config.yaml
n_layer: 14
d_model: 576
n_head: 18
n_kv_head: 18
head_dim: 32
d_mlp: 2304
vocab_size: 16384
activation: "swiglu"
norm: "rmsnorm"
norm_place: "out"
norm_eps: 1e-05
positions: "rope"
rope_base: 10000.0
rope_fraction: 1.0
qk_norm: true
attn_scale: 0.177
bias: "none"
tie_embeddings: false
parallel_block: false
init: "trunc"
init_std_qkv: 0.0207
init_std_o: 0.00391
init_std_up: 0.0207
init_std_down: 0.00391
optimizer: "adamw"
lr: 0.000617
beta1: 0.9
beta2: 0.99
weight_decay: 0.2
lr_head: 0.00421
warmup_steps: 511
schedule: "wsd"
decay_fraction: 0.852
decay_shape: "linear"
final_lr_fraction: 0.0
batch_tokens: [65536, 131072, 196608]
seq_len: 1024
doc_mask: false
train_tokens: 1378000000
steps: 10921
dataset: "wikipedia_en"
MLP neurons of a small language model. Each row is named by its layer, matrix (gate and up: input weights) and neuron, and shows model dimensions 192-287. Each number is 50 + 12 x the weight over its row's rms, rounded and kept within 0 to 99. A neuron's up and down rows have the sign that makes its largest values positive.
After each neuron's rows, "fires after" lists the tokens most often just before its 100 highest values on Wikipedia text that the model never trained on. A number after a token or word is its count.

L4.gate1811:59 54 50 49 60 52 54 22 43 58 56 56 43 68 38 43 45 52 55 32 48 53 69 56 50 58 39 55 59 55 43 54 40 39 42 55 43 42 43 54 53 57 54 63 39 35 59 69 47 41 43 54 57 38 45 61 41 49 47 37 38 46 51 74 58 49 55 73 48 67 81 45 34 77 46 38 63 62 61 65 29 52 49 48 40 71 33 37 44 48 30 70 50 39 56 60
L4.up1811:55 61 63 66 76 59 36 46 62 43 47 38 55 55 60 51 34 62 57 54 44 24 69 73 55 44 63 30 54 49 30 26 36 48 54 46 46 58 51 51 53 49 59 39 42 67 36 50 33 47 36 32 37 46 33 46 26 61 52 63 49 52 21 44 42 36 38 55 50 51 66 50 78 44 35 56 36 48 59 42 40 58 59 45 43 26 26 63 54 60 24 69 53 48 46 55
fires after: " " 68

L4.gate1688:64 73 71 44 74 46 56 38 60 40 53 39 51 51 44 42 50 44 48 60 38 36 67 48 63 59 53 37 52 46 33 44 62 55 43 56 64 58 45 62 54 46 47 55 32 60 50 51 49 24 75 64 60 67 66 50 68 41 47 38 45 64 67 70 49 57 37 78 53 43 83 46 34 51 55 50 23 51 39 40 56 50 56 51 30 58 37 45 40 51 59 24 56 46 50 48
L4.up1688:68 37 53 64 49 54 46 41 53 57 34 50 53 36 39 62 61 25 80 52 37 46 51 61 53 46 59 32 36 51 62 36 75 42 40 28 32 53 37 49 42 59 42 57 50 45 72 61 51 65 51 32 39 38 43 59 57 49 61 62 45 39 46 62 51 51 51 79 51 42 54 61 37 55 29 54 47 51 64 54 67 57 58 39 49 59 36 34 57 58 45 55 44 57 60 42
fires after: "19" 57, "17" 6, "18" 4, "." 4

L6.gate593:48 44 52 53 38 50 47 47 57 34 49 33 49 43 45 63 58 75 48 84 59 58 49 54 44 42 65 56 49 61 45 53 51 50 67 29 56 57 34 62 60 47 54 33 56 48 50 61 31 42 62 65 38 64 71 29 30 44 43 50 44 54 41 69 63 63 51 61 80 66 50 59 45 55 55 47 59 57 40 41 67 47 51 40 51 43 84 48 52 42 42 37 33 53 68 60
L6.up593:68 51 61 38 56 19 60 40 50 67 51 22 37 39 37 49 47 53 59 77 58 56 40 63 56 39 41 57 57 55 41 25 41 42 60 41 58 49 59 49 40 56 57 38 48 67 41 44 49 49 61 65 46 26 45 30 26 38 29 44 43 55 53 74 38 62 55 71 38 58 44 35 54 65 45 30 51 73 38 63 55 40 55 38 50 54 55 34 50 48 37 45 48 45 35 46
fires after: " " 44, "28" 5, " On" 4, " on" 4

L6.gate1415:12 55 49 65 31 36 58 65 51 56 47 31 53 53 48 22 64 51 62 51 45 49 65 54 58 28 53 65 35 49 50 55 63 61 56 35 35 40 54 48 65 52 34 44 56 53 60 48 64 40 38 52 57 40 54 40 59 45 33 55 38 47 42 45 34 52 48 62 53 53 64 67 43 38 55 37 63 58 45 49 71 64 41 64 32 51 39 54 50 41 29 53 39 67 59 36
L6.up1415:59 50 52 30 49 57 47 38 44 60 70 59 53 32 49 58 36 44 32 56 39 57 44 64 42 62 51 58 62 41 33 38 29 54 50 44 56 63 51 62 71 34 84 11 47 59 54 38 61 54 69 54 68 36 53 47 50 60 48 38 39 37 51 67 68 51 54 66 63 60 39 46 44 54 64 42 44 59 54 49 62 50 56 51 58 40 48 59 42 43 77 53 63 52 44 48
fires after: " " 41, " on" 13, "-" 4, " On" 4

L6.gate1442:46 79 60 45 43 70 48 14 30 68 30 41 56 55 53 60 78 57 59 68 38 51 40 41 59 49 55 64 64 50 41 47 57 40 47 40 72 42 46 77 51 62 72 52 50 38 39 57 68 46 56 55 54 52 54 61 55 41 35 50 31 48 44 52 45 44 45 43 64 58 63 57 49 56 62 49 38 48 39 47 41 38 56 39 51 45 68 53 68 59 43 52 43 39 83 46
L6.up1442:62 45 31 56 51 59 44 57 50 60 68 30 53 61 35 37 48 40 57 56 40 42 47 43 56 52 55 57 47 63 68 29 69 56 60 98 58 51 47 43 44 57 62 63 45 50 43 41 23 43 54 46 66 59 45 53 61 60 56 63 58 70 43 74 68 44 54 55 38 35 42 56 23 58 50 52 35 52 52 64 58 43 31 57 61 75 47 44 48 53 79 36 42 51 36 23
fires after: "19" 28, "20" 12, "18" 8, "16" 5, " a" 5

L6.gate1375:51 44 41 28 42 57 75 56 46 67 35 52 65 43 49 51 34 42 37 66 74 53 81 62 33 56 48 62 84 52 42 54 54 51 47 54 63 41 73 48 53 39 56 60 63 54 46 48 34 47 52 44 52 56 42 54 25 62 55 58 60 55 53 52 70 45 54 76 25 42 73 46 48 69 58 42 73 46 58 62 49 67 37 50 66 38 34 61 41 54 46 66 51 55 47 46
L6.up1375:29 52 60 54 55 43 51 52 42 44 31 56 56 22 31 52 58 47 65 50 53 53 62 58 52 39 44 58 39 56 26 34 58 34 45 46 43 42 44 39 27 59 46 39 46 60 51 40 45 53 48 49 44 32 73 30 45 55 41 73 58 74 62 40 46 58 59 58 37 41 55 48 55 73 45 50 51 42 46 44 29 38 54 41 38 38 62 48 70 77 35 71 46 47 60 48
fires after: " " 56, " |" 24, "," 4

L6.gate623:43 33 52 50 42 29 46 67 40 57 38 45 46 44 40 41 42 67 60 64 52 25 58 69 41 30 50 46 39 26 33 43 70 55 09 45 53 46 50 59 41 52 20 55 66 63 51 37 18 38 26 73 55 47 36 57 40 38 62 51 31 43 44 36 34 44 13 73 74 57 41 59 49 46 69 50 53 43 28 47 59 53 34 67 58 43 46 42 44 46 40 48 45 44 52 54
L6.up623:62 40 53 51 31 47 69 51 56 61 31 43 54 36 49 28 44 52 39 54 58 39 58 57 60 35 33 61 41 27 44 39 55 46 18 51 46 73 40 75 26 55 41 56 49 72 47 60 44 42 41 60 61 48 45 53 52 39 59 35 18 50 45 56 48 43 28 59 85 84 33 71 43 45 58 49 53 44 32 17 54 69 63 59 63 43 58 40 50 50 64 61 54 43 52 48
fires after: " on" 24, "-" 16, "On" 14, " On" 13, " February" 4

L4.gate2004:57 54 66 41 36 57 66 47 40 39 46 48 46 45 53 38 51 44 55 50 34 66 60 35 35 42 53 78 62 56 30 55 37 48 50 53 55 62 41 54 57 57 36 55 83 63 54 21 59 56 62 60 45 63 46 55 42 55 48 67 67 46 47 56 49 36 54 53 69 52 44 48 33 57 61 49 55 51 48 48 59 56 56 50 49 42 68 65 49 57 57 59 50 56 76 75
L4.up2004:57 53 42 65 32 68 77 71 45 43 53 59 29 54 36 37 62 37 33 33 43 53 44 44 49 53 50 45 31 54 43 64 46 40 75 53 62 37 32 60 45 35 42 52 66 55 45 25 51 50 64 44 44 51 46 49 55 67 58 35 67 41 46 60 50 56 59 64 49 47 60 45 47 47 39 53 46 65 24 54 55 56 46 48 38 43 63 37 40 65 60 62 33 54 70 63
fires after: "19" 46, "20" 24, "′" 6

L6.gate977:28 43 44 48 37 29 51 71 59 36 67 56 49 56 30 44 37 71 56 49 48 62 59 42 63 49 64 61 54 46 66 54 40 42 42 70 33 71 61 48 53 76 46 29 35 48 45 48 54 38 46 61 47 32 44 68 47 31 60 55 45 57 28 52 32 50 44 43 57 44 57 48 66 83 54 38 71 58 41 74 67 40 62 49 32 64 77 40 47 60 43 74 49 54 53 42
L6.up977:24 72 42 58 75 70 56 61 48 53 68 56 53 48 34 61 50 50 58 53 51 60 42 42 43 53 40 41 70 31 49 59 23 45 71 62 65 55 50 51 59 44 36 58 55 42 53 51 73 81 65 67 54 42 67 45 35 40 47 43 42 66 46 19 47 61 44 50 49 46 33 54 51 78 55 62 46 55 42 53 42 39 49 47 26 56 47 43 51 42 43 26 41 69 64 36
fires after: " a" 16, " with" 15, " has" 14, " the" 7, " have" 7, " and" 4

L4.gate855:63 48 43 36 48 61 61 66 43 17 41 43 45 52 58 48 56 58 49 48 57 59 76 53 40 49 55 68 56 66 54 57 55 46 45 44 59 52 43 41 43 41 56 54 50 46 57 41 45 31 49 52 49 41 55 31 34 82 41 47 50 87 42 56 28 61 40 49 45 71 64 69 52 53 66 45 59 59 55 59 73 58 46 52 43 53 43 51 54 61 34 37 36 56 60 57
L4.up855:53 63 73 55 45 45 45 78 48 65 50 36 49 40 47 20 29 38 60 35 67 62 51 47 36 60 48 48 56 59 48 47 53 38 47 52 39 29 44 58 49 64 50 38 55 50 47 59 49 70 33 55 52 51 22 68 33 28 55 44 60 63 48 35 50 49 27 50 63 59 53 84 52 58 42 55 54 51 48 47 48 33 59 41 57 81 77 35 48 42 59 36 38 58 58 26
fires after: "\n" 21, ")\n" 15, " and" 10, " " 10, " in" 4, " a" 4

L4.gate1823:42 47 50 26 28 77 37 53 51 35 25 47 46 51 60 52 60 57 27 66 63 45 50 57 47 44 39 58 45 57 57 40 70 39 29 45 39 52 32 55 35 53 75 57 32 40 68 37 54 61 58 45 45 49 26 59 65 47 73 42 46 59 54 32 29 62 55 57 48 54 30 73 59 46 46 32 41 55 55 57 56 67 68 53 51 64 47 64 49 43 47 62 52 50 63 72
L4.up1823:60 48 42 54 44 57 48 49 58 45 50 53 30 40 46 64 52 48 50 59 61 32 40 51 29 55 47 40 59 37 52 49 39 35 59 49 63 48 24 61 59 44 45 65 69 21 49 66 48 55 66 60 41 49 73 45 51 35 65 57 41 44 43 57 33 47 69 32 37 51 68 37 26 49 61 61 54 50 32 49 48 39 33 54 42 53 48 20 30 46 66 39 60 49 43 37
fires after: ".\n\n" 64, " |\n\n" 12, "\n\n" 11

L4.gate493:72 54 43 53 17 36 69 40 56 28 57 44 53 47 62 58 60 38 59 58 59 59 46 55 37 55 40 50 44 50 51 54 53 53 56 80 86 45 51 58 44 60 50 48 71 58 47 37 58 34 71 57 47 58 67 48 69 39 46 56 60 58 33 46 47 32 47 51 47 44 53 28 50 49 56 45 61 58 51 54 51 37 38 53 44 38 72 58 32 45 62 38 48 49 60 66
L4.up493:43 42 41 58 45 53 61 38 52 58 59 55 40 54 20 51 63 57 43 33 36 25 58 43 44 43 62 54 57 48 72 61 77 37 63 38 53 48 45 66 53 41 37 69 51 54 56 49 51 57 42 53 63 31 57 45 81 49 39 51 43 37 49 47 41 58 41 68 37 49 21 60 68 55 56 47 26 48 33 60 30 29 50 53 45 45 33 40 23 49 06 63 51 62 71 48
fires after: "19" 44, "18" 15, "17" 5, "." 5

L6.gate1608:39 59 58 63 65 50 25 31 34 51 37 50 29 46 62 50 69 49 52 67 33 52 50 53 52 50 42 58 49 33 50 61 52 50 54 65 35 38 61 47 60 53 56 42 59 66 48 44 36 34 69 40 45 72 25 36 41 23 57 40 41 64 54 60 43 57 56 56 62 55 64 56 13 57 68 42 67 50 44 63 70 30 44 73 55 65 60 43 57 55 48 32 59 43 55 65
L6.up1608:45 48 64 53 47 48 47 42 55 43 55 46 31 41 48 49 19 54 49 95 41 56 53 58 39 45 46 39 59 55 48 54 62 52 63 50 55 23 68 56 48 52 55 45 53 58 39 51 46 65 44 46 40 33 54 44 68 48 44 47 60 51 42 77 44 52 37 74 50 52 30 78 44 37 42 61 66 66 29 70 32 30 37 62 40 59 56 48 81 42 31 36 43 55 49 49
fires after: "19" 21, "20" 13, "17" 12, "18" 4

L6.gate132:15 41 63 45 39 45 16 57 51 51 26 56 48 60 59 55 44 73 40 54 47 56 85 49 48 39 59 45 63 48 42 33 66 49 53 35 48 35 35 70 54 62 38 51 46 44 48 34 51 46 54 64 58 41 45 47 56 55 62 46 31 69 44 61 36 66 56 50 61 58 52 54 54 57 48 45 79 53 35 55 60 40 58 79 22 37 67 44 41 52 45 58 36 54 71 66
L6.up132:52 48 47 38 45 51 56 72 42 45 47 53 22 59 54 51 19 34 40 53 39 35 46 46 58 67 43 41 39 51 56 52 53 54 42 48 52 60 58 55 46 68 60 65 39 52 58 36 49 56 52 53 38 46 50 52 69 49 50 53 60 38 67 34 43 53 45 33 41 43 39 43 23 22 36 61 29 67 60 42 44 54 29 58 31 56 59 35 59 66 59 52 51 66 48 45
fires after: "\n\n" 31, " University" 17, " |\n\n" 13, ".\n\n" 8, ")\n\n" 7

L4.gate514:50 34 72 75 40 58 50 53 52 30 34 55 69 36 56 43 37 50 39 62 49 55 64 66 27 43 48 71 64 27 17 69 37 40 53 22 62 47 34 60 61 39 45 58 57 45 50 41 66 37 71 45 53 47 44 44 41 69 63 60 42 63 61 53 66 58 51 51 46 63 67 41 45 40 55 47 63 57 25 46 53 46 38 35 61 41 56 49 43 67 32 70 52 37 72 64
L4.up514:44 58 60 55 67 46 35 50 64 67 55 48 45 42 41 49 69 32 33 51 22 65 59 47 50 48 46 64 55 42 36 43 48 65 47 38 49 56 30 43 37 41 62 58 48 32 39 39 39 62 40 46 53 59 53 60 37 89 59 29 37 37 42 32 47 68 59 60 42 40 49 62 66 57 42 40 66 47 65 50 42 64 66 53 46 47 61 30 55 47 54 47 58 29 53 47
fires after: " " 50, "19" 7, "." 5, "20" 5